Weights of a small GPT-style language model, trained from scratch on English Wikipedia: a variant of Adam for these matrices.
MLP neurons of a small language model. Each row is named by its layer, matrix (gate and up: input weights) and neuron, and shows model dimensions 432-495. Each number is 128 + 24 x the weight over its row's rms, rounded and kept within 0 to 255. A neuron's up and down rows have the sign that makes its largest values positive.
After each neuron's rows, "fires on" lists the tokens most often at its 100 highest values on Wikipedia text that the model never trained on. A number after a token or word is its count.

L5.gate404 [147  80  73 157 106 117 137 120 112 143  79 124 152 126 168 161 140 154 152  78 116 128 186 141 127 129 155  93 125 120 154 106 108 109 128 104 116 128 106 128 135 132 126 151 115 115 106 128 128 114 129 101 131 126  97 162  77 124 121 147 126 154 125 153]
L5.up404 [138 120 120 137  82 158 114 128 159 107 118 128 116 133 174 166 182 149 162 138 161 152 100 153 128 101 122 109 141 140 124 125  75  89 127  81 131 102 154 160 116  96 130 134 118 124 108 187 127 101 122 154 155 115 106 152 126 156 170 151  94 151 155  62]
fires on: "," 22, " |" 19, ":" 9, "la" 6, "ca" 5

L5.gate940 [103 155 150 148 136 104 126 100 140 152 124  97 134 122 183 171 102 158 124 128 112 146 131 122 103  61 133 101  96  80 190  88 123 113 130 138 155 167 117 108 127  89 153 139 148  80 147  76 124  90  96 137 115 113 121 125 146 122 137 163 137 133 135 136]
L5.up940 [140  82 142 131 103 125 128 150 120 114 139 139 117 105  86 131 139 162 113 133 129 120 141 140 110 166 131 134 146 100 124 139 114  95 152 128 124 117 169 177 123 153 121 136 162 123 142  97 159 119 148 132  71 128 114 135 125 158 144 142 122 136 136 120]
fires on: ":" 22, " \"" 20, "\n" 19, "," 10, "'" 9

L5.gate1023 [141  78 128  87 102 151 146 160 120 115  93 120 129 138 129 110 123 114 105 101  97 124 151 140 106 117 127 109 131  98 130 100 117 138 147 102 141 153 139 148 103 146 100 117 116 105 119 125 110 119 122 145 111 153 134 145 172 129 123 130 108 132 109 150]
L5.up1023 [159 133 123 108 139 135 135 126 160 151  89  79 125 144 177 132 127 126 172  84 140  87 116 154  81 101 121 118  87 154 114 193  94 123 132 141 108 123 165 144 204 108 151 136  83 151 138 146 159 121 136 115  95 130 137 110 133 138  82 123 105  91 125 138]
fires on: "|" 24, " Film" 11, "-" 10, ":" 9, " film" 6, " |" 6

L5.gate1089 [ 86 144 148 118 183 121 100 184 141 124 133 134  98 127 141 111 115 162 184 138  92 135  74  89 138 109 101 104 127 132 133 102 159 141 145 137 129 104 123 105 141 135 126 131 164 142 110 144 130 119 146  77  93 129 114 127 118 137  95 120 146 135 130 152]
L5.up1089 [129 113 114 130 128 144 112 139 134 122  89 137 139 189 159 151 142 110 138 160 133 117 173 178 104 162 161 115 108  74 155 113 132 151 124 160 179 141 118 116 144 122 164 132 129  80 109 112 144 145  98 150 113 139 100 119 139 106 164 105 127 144 106 123]
fires on: "==" 44, " ===" 16, "\n" 15, "===" 12, " ==" 6

L5.gate273 [154 101 118 157 119 182 108 112 112 135 145 107  99 122 108 145  79 133 127 139  88 124 139 143 108 114  96 138 134 146 110 115 154 122 137 107 145 108 163  99 139 127 196  95 120 130  93  70 171 137 128 129 108 120 134 128 141 135 140 130 144 104 131 132]
L5.up273 [163 141 120 114 101 120 138 139 132 133 130 161 108 139 119 123 121  98 115 132 142  94 172  99 128 115 132 147  93 174 132 146 129 127 145  92 146  98 124 157 163 127 122 152 121 126  84 136 139 176 111 120 163 151 142 156 111  99 145 120  85  92 148 109]
fires on: " in" 41, " of" 9, " by" 8, " for" 6, " " 5

L5.gate1316 [133  47 103 123 139 139  79 167  91 125 132 126 156 120 126 132 143 120 146  99 103 120 137 114 161 139  93  95  99  75 165 122 107 116 128 166 129 120 129 102 139 172 119 154 132 137 126 148 123 110 183 126 117 144 158  96 141 117 102 133 129 118  91 127]
L5.up1316 [121 141 133 122 135 115 140 125 116 138 137  80 116 132  97 176 134 162 133 128 126 119 120 141 114 174 197 151 140 107 140 131 129 152 133 129 147 129 125 128 142 143 140  78 136 180 112 119 150 177 105  85 160 126 114  90 145 125  79 116  95  80 109 171]
fires on: "–" 11, " No" 10, "ca" 9, "e" 9, "i" 7, " Co" 6

L5.gate378 [128 180 140 144 133 115 128 151 109 117 126 146 127 126 164 111 117 119 103 128 136 118 126 115 141 160 124 170 131 143 130 142 164 126 146 138 136 127 128  88 116 146 118 121  73 166 126 115 123 138 170 142 126 153 118 145  85 127 140 153 141 141 126  88]
L5.up378 [174  94 104 175 133 133 104 125 176 141 109 172 153  96 131  84 156  89 117 122 126 158 110 116 121 118 118 145 139 148 158 112 125 126 115 123 127  82 140 150 140 149 134 159 125 106 153 147 168 110 128 147 120 128 116 176 134  79 124  95 108 111  99 154]
fires on: " of" 41, ":" 14, " " 12, " in" 6, " a" 4, " (" 4

L5.gate303 [110 127 135  93 134 123 118 110 113 121 121 139 126 103 118 154  80 110 116 129 149 111 137 148 146 151 126  83 144 162 102 128 123 135 162  78 101 132 132  77 140  90 166 108  99 149 126 130 167  99 147 153 122 113 128  94 110 153 126 126 151  96  94 152]
L5.up303 [100 127 145 150  15 133 144 193 132 129 138 153  88  99 138 125 171 117 140  96 131 130 109 141 126 148 118 152 146 132 111 135 112 104 132 142 144 134  97 135 122 124  84 109 133 163 162 110 131 104 122 151 102 177 123 153 123  88  83 134 145 100  98 121]
fires on: " |" 64, " I" 9, "S" 9, "|" 4

L5.gate598 [117 141 138 146 128 105 128 153  85 107  90 100 156 123 127 130 103  99  91 115 127 126 164 126 171 130 131 130 147  97 131 140  95  94 126 144 135  92  80  92 142 119 122 143 129 114 102 154 110 109 156 143 130  86 145 139 121 137 104 126 137 121 125 151]
L5.up598 [139  90 143 124  93 111 123 153 116 149 126 129 153  92 189 110 174 116 143 122 102 144  93 157 143 103 126 103 124 104 135 127 138 110 144 137 161  68 162 143 104 134 145 172 134  88 138 157 117 134 132 116  91 131 137 143 154 107 109 141 162 142 146 117]
fires on: " \"" 35, "-" 15, " in" 11, " for" 7, "," 6

L5.gate198 [143 146 132 110 113 129  79 103 147 115 104 196 146 104 173 123 135 120 134 125 122 147 120 106  96  95  97 157 152 140 108  85 109 105 125 140  88 123 125 130 144 132 137 163 141 161 154 117 150 129 132 119 175  97  74 130  85 132  94 116  95 102 158 120]
L5.up198 [110  92 133 139 107 165 125 125 134 141 154 146 110 152 140 135 123 130 120 164 139 135 128 144 191 139 126 160 157 131 124  99 176 150 130 127 169 136 131 175 101 115 128 129 128 151  94  71 166 133 114 105 122 128 173  88 180 102 103 152 136 114 112 135]
fires on: " of" 26, " in" 18, "o" 5, "re" 5, " " 5

L5.gate997 [164 105 138 127 117 130 132 129 125 107 123 152 149 116 110 164 115 153 114 116 145 130 162 138 156 133 126 150 153  65 122 125 113  73  95 120 103 131 115 139 147 110 121 178 155 127 112 144 141  89 146 118 144 105 118 138 121 127 153 156 111 140 128  88]
L5.up997 [140 122 128 102  88 106 163 164 126 163 129 133 144 133 163  65 157 154 129  72 104 151  89 141 154 105 155 113 132 143 194 138 115 133 134 139 163 113 153 151 134  92 106  77 147 136 159 122 123 127 151 132 104  70  96 136 116 126 102 116 135 120  72 120]
fires on: " (" 77, " \"" 22

L5.gate136 [138 122 110 140 152  92 132 105  89  97 102 129 157 138 142 159 148 141 142  81 128 137 176 102 108 199  96 133 134 119 135 105 126 119  95 144 113 172 108 132 128 110 115 122 173 100  85 141  82 143 136 106  84  82 163  89 127 106  94 180 137 108 164  94]
L5.up136 [167  98 186 135 119  78 126 152 130  63 130 177 112 117 135 126  96 115 113 120 124 129  96 126 154 133 109 165 136 107 135 127 116 117 134 117 176 107  82  91 113 186 140 119 142 124 119  89 121 155  96 107  99  84 123  73 118 155 112 116  86  97 153 185]
fires on: " (" 53, " a" 29, "0" 4, " " 4

L5.gate1112 [111 132 181 145 107 118 134 149 117 127  55 141 110 127 115 112 115 142 117  87 101 116 148 128  80 123 139 111 186 107  71 174 122  91 166 146 113 147 177 144 152 114 147  94  92 146 105 133 142 136 141 165 120 114 141 158 137 121 115 124 117 144 145 154]
L5.up1112 [121 134 136 126 150 134 133 131 145 147 157 125 104 170 145 143 106 126 175  41 130 122 120 142 166 122 151 151 121 113 134 134  97 145 100 155 135 128 138 137 154 132  83 170 133 130 146 113 130 127 160 122 167 136 128 109 118 138 115 134 146 107 116 125]
fires on: " de" 22, "s" 20, " De" 15, " dis" 10, " in" 6

L5.gate1250 [146 121 171 118 125 131 121 131 124 169 114 115 127 115 155 132 160 164 120 150 115  87 117 116 128 109 114 129 173 105  89 108 147 115 176 132 141 130 115 143 132 128 110 151 132 131 139 147 105  84 104 138 139 109 138 153 114  97 154 106 128 140 166 171]
L5.up1250 [107 110 157  98  96 139 148 140 190 160 116 166  52  99 144  98 105 160  93 131 143 120 108 150 133  82 149 112 133 153 134 126 143 138 128 149 128 166 191 154  95 110 135 157 151 131 133 107 145 115 169 137 108 127 115 187 142 123 151 102 105 147  99 133]
fires on: "al" 26, "," 18, " &" 16, "-" 12, ":" 10, " –" 5

L5.gate858 [110  91 152  96 126 122 118 142  66 120 110 171 175 166 140 115 114 142 131 113 113 133 136 124 155 111 134  93  75 133 128  93 129 115 132 132 117  94  92  94 133 112  97 123 125 138 107 160 136 134 162 136 129 124 106 143 132 142 146 125 120 139 131 134]
L5.up858 [ 78 151 114 119 147 104 157 188 102 127 137 140 128 114 137 133 125 133  75 125 109 127 113 128 178 125 111 120 156 181 121 131 139 107 169 119 127 105 141 116 145 172 145 126 147 157 116 123 155 108  99 135 106 114 146 129 121 123  91 166 111 103 147 116]
fires on: "1" 37, "-" 18, "3" 8, "|" 8, "ly" 7, " " 5

L5.gate1247 [144 120 134 152 105 106 110 102 126 130 152 157 143 109 143  85 122  51 115  94 131 124 128 139 153 149 128 117 132 161 159 130 112 117 113 129 165 166 139 133 105  97 116 173 124 127 149 163 173  86 104 143 134  92 101  95 130 120 123 155 131 131  91 121]
L5.up1247 [133 129 137  83 101 150 101 136 135 130 162 126 123 129 150 121 137 159  87 148 107  88  64 149 146 108 123 159 116 163  79 148 154 113 119  99 150 119 180 141 117 143 125 125  75 119 108 120 118 120 159 145 110 143  95 116 137  82 176 104 126 156 109 105]
fires on: " (" 60, " " 4, "1" 4

L5.gate145 [107 159 146  97 145 115 138 181  92 134 170 122 164 129 125 136 205 117 118  89 152 153 142  82 143 155 134 107 135 142  95 106 103  65 136 133 144 113 135 120 145 116 150 172 101 128 107 104 133 122 106 148 127 101 122 147 136 111  88 108 142 102 156 133]
L5.up145 [148 135 148 116 145 134 113 127 137 160 162 130 166  98  99 127 141 189 151 127  69 149 105 123 123  83 149 148 108 124 117 126 144 148 107 132 107 129 137 129 116 107 115 153  63 152 100 104 133 162  96 145 134 136 154 152 122 111 129 113  90 103  89  73]
fires on: " " 52, " the" 14, "di" 5, "ri" 4, "in" 4

L5.gate1067 [156 111 138 112 108 151 105 109 162 150 132 146 111  91 135 106 156 147 142 143 102 103 136 136 122 188  75 145 149 122  96 114  83 113 148 158 159 103 132 116 180 125 172 106 129 123 124 121 112 142 153 119 135 140 107 144  90 120 118 135 126 146 142 131]
L5.up1067 [192  96 146 144  95 108 116 155 132 136 113 128 121 129 109 118 101 151 104 131 134 126 112 129 134 149 111 124 119  93 158 120 143 121 104 125 151  84 161 143 170 131 148 144  77  96 127 162 135 147 128 129  88 118 135 193 113 121 133 147 161 191 122 123]
fires on: " the" 35, " " 20, "–" 10, " con" 5, " a" 4

L5.gate636 [163 129 138 138 123 119 126 164 154 173 111 136 105 119 108 115 159 127 129 103 120 125 100 144 168 105 103 128 156 110 134 150 132 165 136 156 134 140 109  97 115 152 160 126 183 130 133 106  82 145 129 143  95 122 119 115 121 125 144 170 167 127 157 110]
L5.up636 [184 130 151 151 107  96 164 100 161  94 133 168 120 128  92 139 177  83 136  83 118 140 137 140 109 120 134 110 162 154 154 157 124 111 114 129 157  94  91 114 170  87 163 118 167 123 138 167 105 130 147 105 164 101 126 123 156 115 154 137 130 123  89  92]
fires on: "0" 25, "9" 11, "th" 9, " " 9, " the" 8, "8" 7

L5.gate37 [138 148 101 107  72 198  97 134  83 129 141 140 146 117 118  87 118 140 127 135 112 138 150 126  84 139  52 120  88 146 130 110 121 144 137 123 128 139  71 133 159 167 159 107 144 112 141  80 108 116 140  87 133  75  95  95 149 125 142 124 122 169 119 111]
L5.up37 [143 142 146 151 149  68 155 161 122 145  84 116 131 146 152 124 118 170  89 126 118 126 174 133 124 146 133  95 169 144 136  83 135 154 123 121 149 170 142 147 122 112 136 122 117 118 105  95 112 136 144 102 116 137 158 107 105 147  85 135 139 139 127 120]
fires on: " in" 24, " of" 14, "." 12, "ian" 4, " German" 4

L5.gate630 [150 147 191 163 143 132 139 135 135 145 102 176 140 144 139 151 112  90  74 130  92 138 175 123 120 156 141 108 108 108 120 131 134 119 122  93 129  99  99 105 114 123 162 123 175 118  87 110 124 133  66 122 132 154 140 131 115 126 161 123 170 144 148 125]
L5.up630 [144 131 134 146 141 138 156 109 151 146 118 109 185 156 149 129 148 131 130 138 144 144 172 173 104 190 207 138 100 135  64 142 150  78 121 128 125 121 141 135 122 172 150 123 107 154 130 108 161 116 103 149 134 179 116 130 119 117 127 143 106 106 130 132]
fires on: " " 88, "0" 6, "th" 4

L5.gate157 [169 128 116 127 174 142 131 132 112 124  91 139 141 130 129  97 112 134  93 108 147 131 133  93 154  91 118 143 169 120 133 148 108 127 128 146 129  70 120 166 124 148 112 108 123 141 151 137 123 161 122  93 111  86 172 114 110 172 136 145 145 117 104 128]
L5.up157 [168 141 106 108 133 121 167 109 150 116 148 134 181 117 111 123 128 180 144  92  94 148 175 123 153 115 113  80 121 131 141 120  86  98 147 125 144 115 135 142 141 165 123 171 103 106 166 117  87 109 170 138 109 103 119 128 140 101 141 133 107 120 129 127]
fires on: " (" 48, " " 17, " in" 14, "-" 4

L5.gate354 [173 112 140 109 105 134 112 136 142 102 137 164 105 125 188 124 117 135 135 100 128 123 123 107 126 102 113 103 169 119 105 100 140 137 118  79 158 128 107 116 104 109 181 121 134 103 106  83 167 156 123 178 136 125 138 158 112 114 115 118 128 144 128 129]
L5.up354 [ 97 127  94 197 119  84 122 141  72 148 114 136 110 130 130 157 137 124 154 120 103 136 105 172 170 136 147  90 154 115  92  79 111  71 115 101  96 116 125 104 131 141 101 118 126 139  87 111 151 114 118 133 164 146 108 114 113 100  75 109 119  94 115 143]
fires on: ";" 47, " |" 43, " " 6

L5.gate542 [137 150 102 109 124 155 103 101 150 147 142 117 156 184 190 133 142  80 144 130 156  99 157 140 137 118 132 148 117 133  94  57 142 100 118 148 129 132 126 112 147 163 139 142 148 167 105 101 115  93 110 142 138 138 115 132 139 114 130 153 119 158 149 135]
L5.up542 [111 109 125 153 133 171 122 152 115 102 151 112 146 173 121 119 144 137 137 161 114 111 149 147 170 110 142 105 112 138 125  92 118 112 118 142 164 104 179 108 133  95 119 135 113 154 145 159 104 103 148 139 131 124 120 116  95 150  82 142 140 114  83 127]
fires on: "-" 42, " of" 17, ":" 6, " Ja" 5

L5.gate174 [135  97 153 114 101 167 115 127 117 119 142 125 122 127 115 145 175 149 156 150 131 164  94 119  90  91 112 116 149 104  92 118 108  99 149 130 128  99 144 128 126 140 151 111 186 126  81 125 156 109 140 115 153  67 140 127 128 116 133 127 120 132 127 126]
L5.up174 [172  90 111 153 119 137 137 151 178 116 129 117 123 138 136 155 115 129  98  99 118 147 140 171 132 120 123 163 130 130 108 141 130 129 134 107 151 110 136 165 144  74  90 109 136 129  98 101 126 118  93 114 122 120 131 140 112 135 112  66 106 156 132 101]
fires on: " of" 60, "ing" 14, "," 5, " in" 4

L5.gate767 [154 104  88 152 151 193  91 134 149 134 140 130 100  76 159 134 167 125 145  96 131 138 147 117 156 114 118 115 151 117 107 120 120 111 121  89 116  97 105  86 149 171 163 140 141 117 138 100 125 127 133 108 180 114 142  96 138 104 107 128 116 124  97 103]
L5.up767 [103 121 121 144 142 108 173 125 114 171 176 107 165 179 168 168 120  92 169 110 152 133  95 183 154 130  98 112 181 125 132 143 124  85 132 127 130 118 165 120 133 134  86 163  88  96 128 118 182 105 123 125 138 135 153 151 161 100 105 105  99 122 131 136]
fires on: " |" 56, "|" 33, ";" 5

L5.gate143 [150 169 103 125 123 157 174 134 127 133  93 128 139 139 117 117 130 141 106  89 121 150 128 115 159 125 101 140 153 120 117 127 169 147 102 107 119 171 155  30 114 151 154 147 126 124  97 132 146 144 145  96  90 122 131  77  72 117 118 137 148 162 170 102]
L5.up143 [106 113 146 133 119 119 170 114 116 149  85 145 155 147 114  64 131 142 164 133 108 152 122  92 150 151 123 145  92  71 204 111 133 165 107 119 142 138 140 121 160 115 166 124 127 127 131 184 128 159 178 138  96 128  91  76 122 164 103  91 144 143 112 178]
fires on: " to" 16, " born" 11, " in" 11, " for" 7, " (" 5

L5.gate485 [127 128 102 132 139 103  76 110  69 110 131 141 120  94  72 128 133 117 121  82 145  98 147 129 162 121 127 126 162 153 119  79 129  96 147 160 116 110 109 135 105 168 117 141 100 133 126 153 128 117 118 150 159 164 135 129 133  91 127 180 154 125 121 113]
L5.up485 [172  93 117 105 188 134 110 132  93  84 107 103 145 120 123 117 110 162 134 143 133  98 114 103 102 148 126 155 136 148 121 125 159 142 136 141 136 173 178 179  92 137 146  96 125 137  91 124 118 124 145 180 147 112 133 103 136 138 145  85 147 162  90 133]
fires on: "0" 26, "2" 10, " " 10, " in" 9, "ir" 7, " the" 7

L5.gate1007 [127 155 112 148 124 112 139 117  84 125 100 152 117 105 142 108  91 117 110 126  86 148 104 136 121 124 101 141 141 129 149 122 132  92 158 131 119 192 137 138 124 131 144 133 146 170 112  88 134  60  96 129 129 121 163 143  85 121 103 160 114 148 116 128]
L5.up1007 [135  96 116 169 131 119 129 115  48 116 133 133 157 140 153 111 133  98 117 139 143  96 117 130 105 156 148 127  90 102 131  94 102 116 156  98 148 142  94 138 153 128 105 122 123 103 122 130 135  71 131 175 123 104 112 147 130  49 123 137 109 114 137 177]
fires on: " |" 59, ":" 10, " of" 9, " to" 4

L5.gate15 [156 144 148 146 130 132 112 130 113 157  94 112 127 104 163 142 141 103 131 158 172 168 114 121 115 148 118 128 105 143 133 157 134 108 167 131 110 141 138 144 127 153 136 103 154 115 131 123 113 173 161 132 129 123 145 127 128 152 129 162 117 104 136 122]
L5.up15 [112 113 149 151 140 101 132 121 116 143 103 130 154 129 140 125 144 157 122 124  98 159 132 110 117 112 132  88 111 127 134  56 170  82 116  97 160 154 116 189 113  87 142 125 150 123 147 148 131 117 132  94 133 149 116 140  39 148  94 147  95 125 137 143]
fires on: " |" 38, " of" 27, "ir" 5

L5.gate960 [125 100 117 168 155 133 110 124 168 127 145 136 110 127 109 110 120 131  73 116 115 134  98 113 116  80  94 163 166 138 108 140 147 135 141 165 165 102 127 109 121 107 149 102 122 108 127 124 129 124 151 130 153 133 140  95 140 161 118 108 150 174 164 112]
L5.up960 [169 135 114 114 112 146 126 114 157 122  68 205 171 120 120 122 159 167 134 144 130 117 145 107 129  91  91 133 136 151 151 174 130  79  83 142 140 187  90 154 121 110 120 168  71 115 126 176 154  81 121 124  95 123 111 117  86 141 120 118 110 106 116 124]
fires on: " " 42, " his" 14, "s" 8, "2" 5, "9" 4

L5.gate748 [181 131 153 121 120  91 143 170 136 176 147 170 102 124 136 200 114 128 121 116 129 130 101 143 127 108 106 169 142 124 100 101 147 164 109 129 108 109  92  85 177 160 156 159 166 124 133 135 113 112 134 106 146 115 104  97 126 153 142 160 133 158 146 136]
L5.up748 [ 90 144 118 137 144 114 124 125 160 137 157  96 117 158 134 138 160 140 128 100 140 135 177 105  90 148 165 168  92 156 134 107  82 147 115 121 154 114 151 111 112 109 188 125 124 130 175 147 165 136 105  61 139 132 123 110 131 150 119 110  82 134 125 118]
fires on: "==" 42, " ==" 9, " ===" 7

L5.gate556 [138  98 112 164 160 105  96 159 143 135  92 129  73  84 183 156 146  91 139 115 102 139 177 153 181 104 128 137 153  78 146 173 113 124 150 117 110 105 141 118 124 126 103 103 159 102 112 145 101 127 178  99 126 123 139 145 142 120 142 168 118 159 105 151]
L5.up556 [115 135 117 121 132 158 107 122 160 130  95 129 105  90 133 128 196 190 147 123 123 129 123 127 131 129 131 110 111 132 109 133  91 110 127 127 124 105 162 111 107 109 151 109 130 131 165 159 127 134 157 168 101 136 121 139 132  91 130 144 135  90 109 105]
fires on: " an" 36, " is" 10, " with" 10, "," 7, " from" 5, "o" 4

L5.gate253 [154 111 119 141 140 107 116 135 137 168 135 101 121 122 130 174 152 160 187 115 137 109 140 130 116 142 131  90 137 123 115 134  88 109 143 113 157 121 114  91 181 160 138 155 168 141 120  91 144 153 137 113 142 113 142 156  72 189 144  98 133 125 135 112]
L5.up253 [148 113 121 131 123  98 122 167 115 129 163 147 105 121  98 136 175 112 133 127 129 115 149 151 159 123 150  99 123 152 124 112 136 135 138 159 134  94 108 114 172 143  99  92  63 102 117  84 165  79 150 129 136 144 114 140 157 174 162 133 137 105 159 191]
fires on: "\n" 34, " until" 16, " what" 7, "til" 5, " that" 5, " in" 4

L5.gate972 [139 139 167 138 120 154 108 155 125 152 121 146 139 129 168 117 121 124 117 108 142 135 127  92  90 109  96 125 123  84 142 167 125 108 167 126 122 109 128 137 142 130 132 163 141 128 116 124 120 158 116 116 147 149 126 144 109 126 134 169 108 133 139 191]
L5.up972 [ 94 159 123 115 122 179 131 184 129 128 183 146 101  91 186 129 113 120 143 146 119 113 123 138 105 151 136 110 104 102 122 127 145 119 128 140 129 148 169 149 137 127 143 159 151 139 127 113  97 137 104 118 119 157 106 131  79 100 145 141  93 148 145 135]
fires on: " of" 14, " in" 14, " the" 11, " one" 9, " population" 4, "s" 4

L5.gate267 [149 116 144 133 107 122 104 126 142  97  98 138 155 116 146 141  85 149 108  86 128 163 107 137 170 106 121 105 118 105 120 119 124  88 139  76 124 117 105 139 128  93 185 119 148 143  98 173 147 146 107  94  69  81 127 134 119 175 114 135 123 107 127 150]
L5.up267 [142 131 128  85 138 119 139 126 122 107 122 151 122 208 135  82 145 125  83  84 129 117 100 133 158  59 142 136 158 154 133 115 125 105 121 111 146 112 110 137 112 134 140 163 117 162 116 148 124 138 126 126 128  86 153 123  85 133 114 150 146 136 174 125]
fires on: " " 95, "–" 4

L5.gate502 [133 140 136 165 162 151 107 127 122 173 112 102  73  99 118 127 136 123 104 156 104 109 149 151 154 102 116 123 162  86 103 124 151 128 122 134  96 102 144 137 136 118 172  84 143  99 127 108 120 176 120 146 150  91 110 184 112 163 175 134 138 139 160 174]
L5.up502 [ 99 137 116 162 146 150 151  73  81 132 121  90 143 176  98 143 132 147 150 109 112 130 160  93  98 122 117 146  98 126 139  73 152 107 184 115 144  86 155 117 140 183 115 105 125 135 171 146 137  85 146 135  78  91 136 196 115  88 105 126 154  73 147 158]
fires on: " to" 22, " and" 17, "ing" 8, " of" 7, "n" 7

L5.gate149 [100 112  98 132 136  74  85 114 114 112 146 104 122 134 107 147 123 159  55 129  87 114 125 121  98 114  85 128 136 170 108 113  97 115 160 104 108 169 111 107 144 127  86 113 117 143 168  92 161 120 131 151  71 207 128 131 141 117 102 148 136 105 147 136]
L5.up149 [103  83 133  92  88 108 119 126  93 144 188 118 180 174 141 120 156 100 124 130 157 136 139 125 178 133 143 131 147 115  76 146 121 147 123 139 141 121 115  85  94 115 161 104 133  96 144 158 150 172  80 106  75 108 107 124 157 116 114 104 147 138 156 140]
fires on: " of" 38, " D" 7, " $" 6, "D" 4

L5.gate1069 [117 119 160 124 131 119 138 141 142 156 146 114 176 160 127 107 152 136 121 118 111 108 153 124 117 133 138 153 138 153 162 125  77 113 117 104 155 119 166 106 155 112 107 132 103 134 120 102 101 100 139 107 109 120 106 139 111  90 117 145 130  91 117  97]
L5.up1069 [151 139 139 140 139 135  90 136 124 121 125  79 126 117 128 103 117 136 122 137 115 110 142 163 148 141 127 136 109  91 148 143  95 136 136 133 134 128 122 133  96 133 135 151 133 133 165 114 145  77 133 156 137 111 146 113 117 151 102 144 171 102  68 144]
fires on: ":" 48, "-" 10, " con" 6, " home" 5

L5.gate180 [177 122 131 148 164  83 156  93 147 125 121 143 122  92 167 149 113 158 113 111 113 102 142  52 138 126 110 133 148 119 170 180 120 153 123 123  97 123 123 131 137  94 142 151 168 128 112 133 108 143 145 110 132 138 163  93 103  78 141 154 137 151 125 133]
L5.up180 [118 140 115  94  88 142 119 111 137 129 153 134 156  75 140 130 115 176 136 138  96 108 135 116 112 161 126 104 129 146 113 184 118 118 131 161 121 134 154 170 137 108 149 131 125 172 151 111 144 128 119 108 111 160 117 109 104 154 101 147 161 107  76 129]
fires on: "1" 14, "0" 13, " League" 11, "2" 11, " " 10, "–" 5

L5.gate458 [128  73 172 155 109 109 125 100  92 116  87 147 126 116 152 114 167 118 114 159 116  69 145 144 135  82 117 144 119 127 171 144 110 118 120  95 125 155 172 122 162 103 111 106 101 132 158 140 100  93 155 108 106 111 120 136 133  97 165 107 143 132 124 147]
L5.up458 [154 107 132 123 147 178  67  78 158 142 126 110 106 114 152 128 124 153 129 131 127  79 145 126  98  99 111 123 109 120 154 108  90 153 140 170 146 121 138 122 150 108 118 116 159 113  68 157 158 129 141 121  99 110 158  94 111  77 135 124 137 121  95 149]
fires on: " was" 22, " con" 14, " is" 7, "o" 6, " " 6, " he" 5

L5.gate771 [156 173 126 155 127 189 120 122 143 179 113 150 122 108 164 139 143  95 119 148 153  98  97 157 104 146 126 132  98 137 115 133 117 119 167 121 133 147 123 155 118 137 143 146 153 132 105 154 144  90 131 139 121 152 161 106  89 127  91 157 113 134  97 137]
L5.up771 [114 139 118 152  93 166 131 111 145 115 129 184 160 155 157 122  99 122 150 137  89 128 137 160 106 131 141 123  96 118 132 113 120  98  94 137 145 111 165 148 110 124 172 128  93 101 105 164 118 125 139  96 135 160 123 103 110 164 118 133 139 142 113 146]
fires on: " |" 46, "N" 10, "s" 7, " of" 5

L5.gate865 [114 128 109 129 114  74 152 186 141 124 140 154 169 157 126 114  99 101 119 116 112 134 176  98 160 158 138  83 133 138 150 119 120 171 141 140 113 139 158  94 138 144 138 132 114 101 105  99 106 104 126 120 145 175 113 139 138 108 159 173 154 156 164 170]
L5.up865 [123 154 122 115  81 147 135 117 109  96 119 150 140 159 131 159 137 172 159 110 113 138 133 134 100 109 114 138  95 128 135 134  94 153 151 124 113 136 123  77 157 104 110 129  80 132 126 149 154 138 154 147 143 138 132 125 129 134 148 136 136 132 133 142]
fires on: "0" 17, "|" 12, "9" 10, " in" 7, "-" 6, "ch" 5

L5.gate782 [138 123 166 130 126 161 110 171 131  88 189 138 110 120 135 153 131 114 128 133 115 147 110  64 123  86 102  99 149 152 146  97 144 100 162 128 140 122 101 121 121  83 143 120 167 137 132 114 127 134 169 149 117 172 127 117  92 120 103 159 136 104 139 137]
L5.up782 [115 134 142 143 140 100 139 158 121 156 135 134 121 131 126 116 166 159  93 131 111 161 114 101 160 112 139 127 127 153 111  75 160 145 150 114 146 117  83 118 111 122  98  73 145 184 145 150 131 150 139 133 118 123  75 112 157  91 156 104 120 117 151 120]
fires on: " |" 90, " of" 5

L5.gate61 [138  94 138 157 144 128  89 145 139 152 161 121 125 170 131 120 136 186 170 103  99 130 144 129 140 121 147 103 126 119 130 118 156 157 139 119 114 155 120 126 137 103 139 112 140  79 154 122 169 118 122 125 141 135 136  95 130 165 123 182  92 112 134 139]
L5.up61 [143 147  81 107 159 152  83 117 140 113 117 131 103 138 100 103 149 133 129 107 129 148 128 134 125 121  99 168 116 110 128 138 137 129 108 153 111 174 141  99 122  96 105 146 155 117 119 135 148 156 134 124  80 117 140  98 141 149 101 141 163 109 120 116]
fires on: " of" 34, " to" 7, " on" 6, " surviv" 5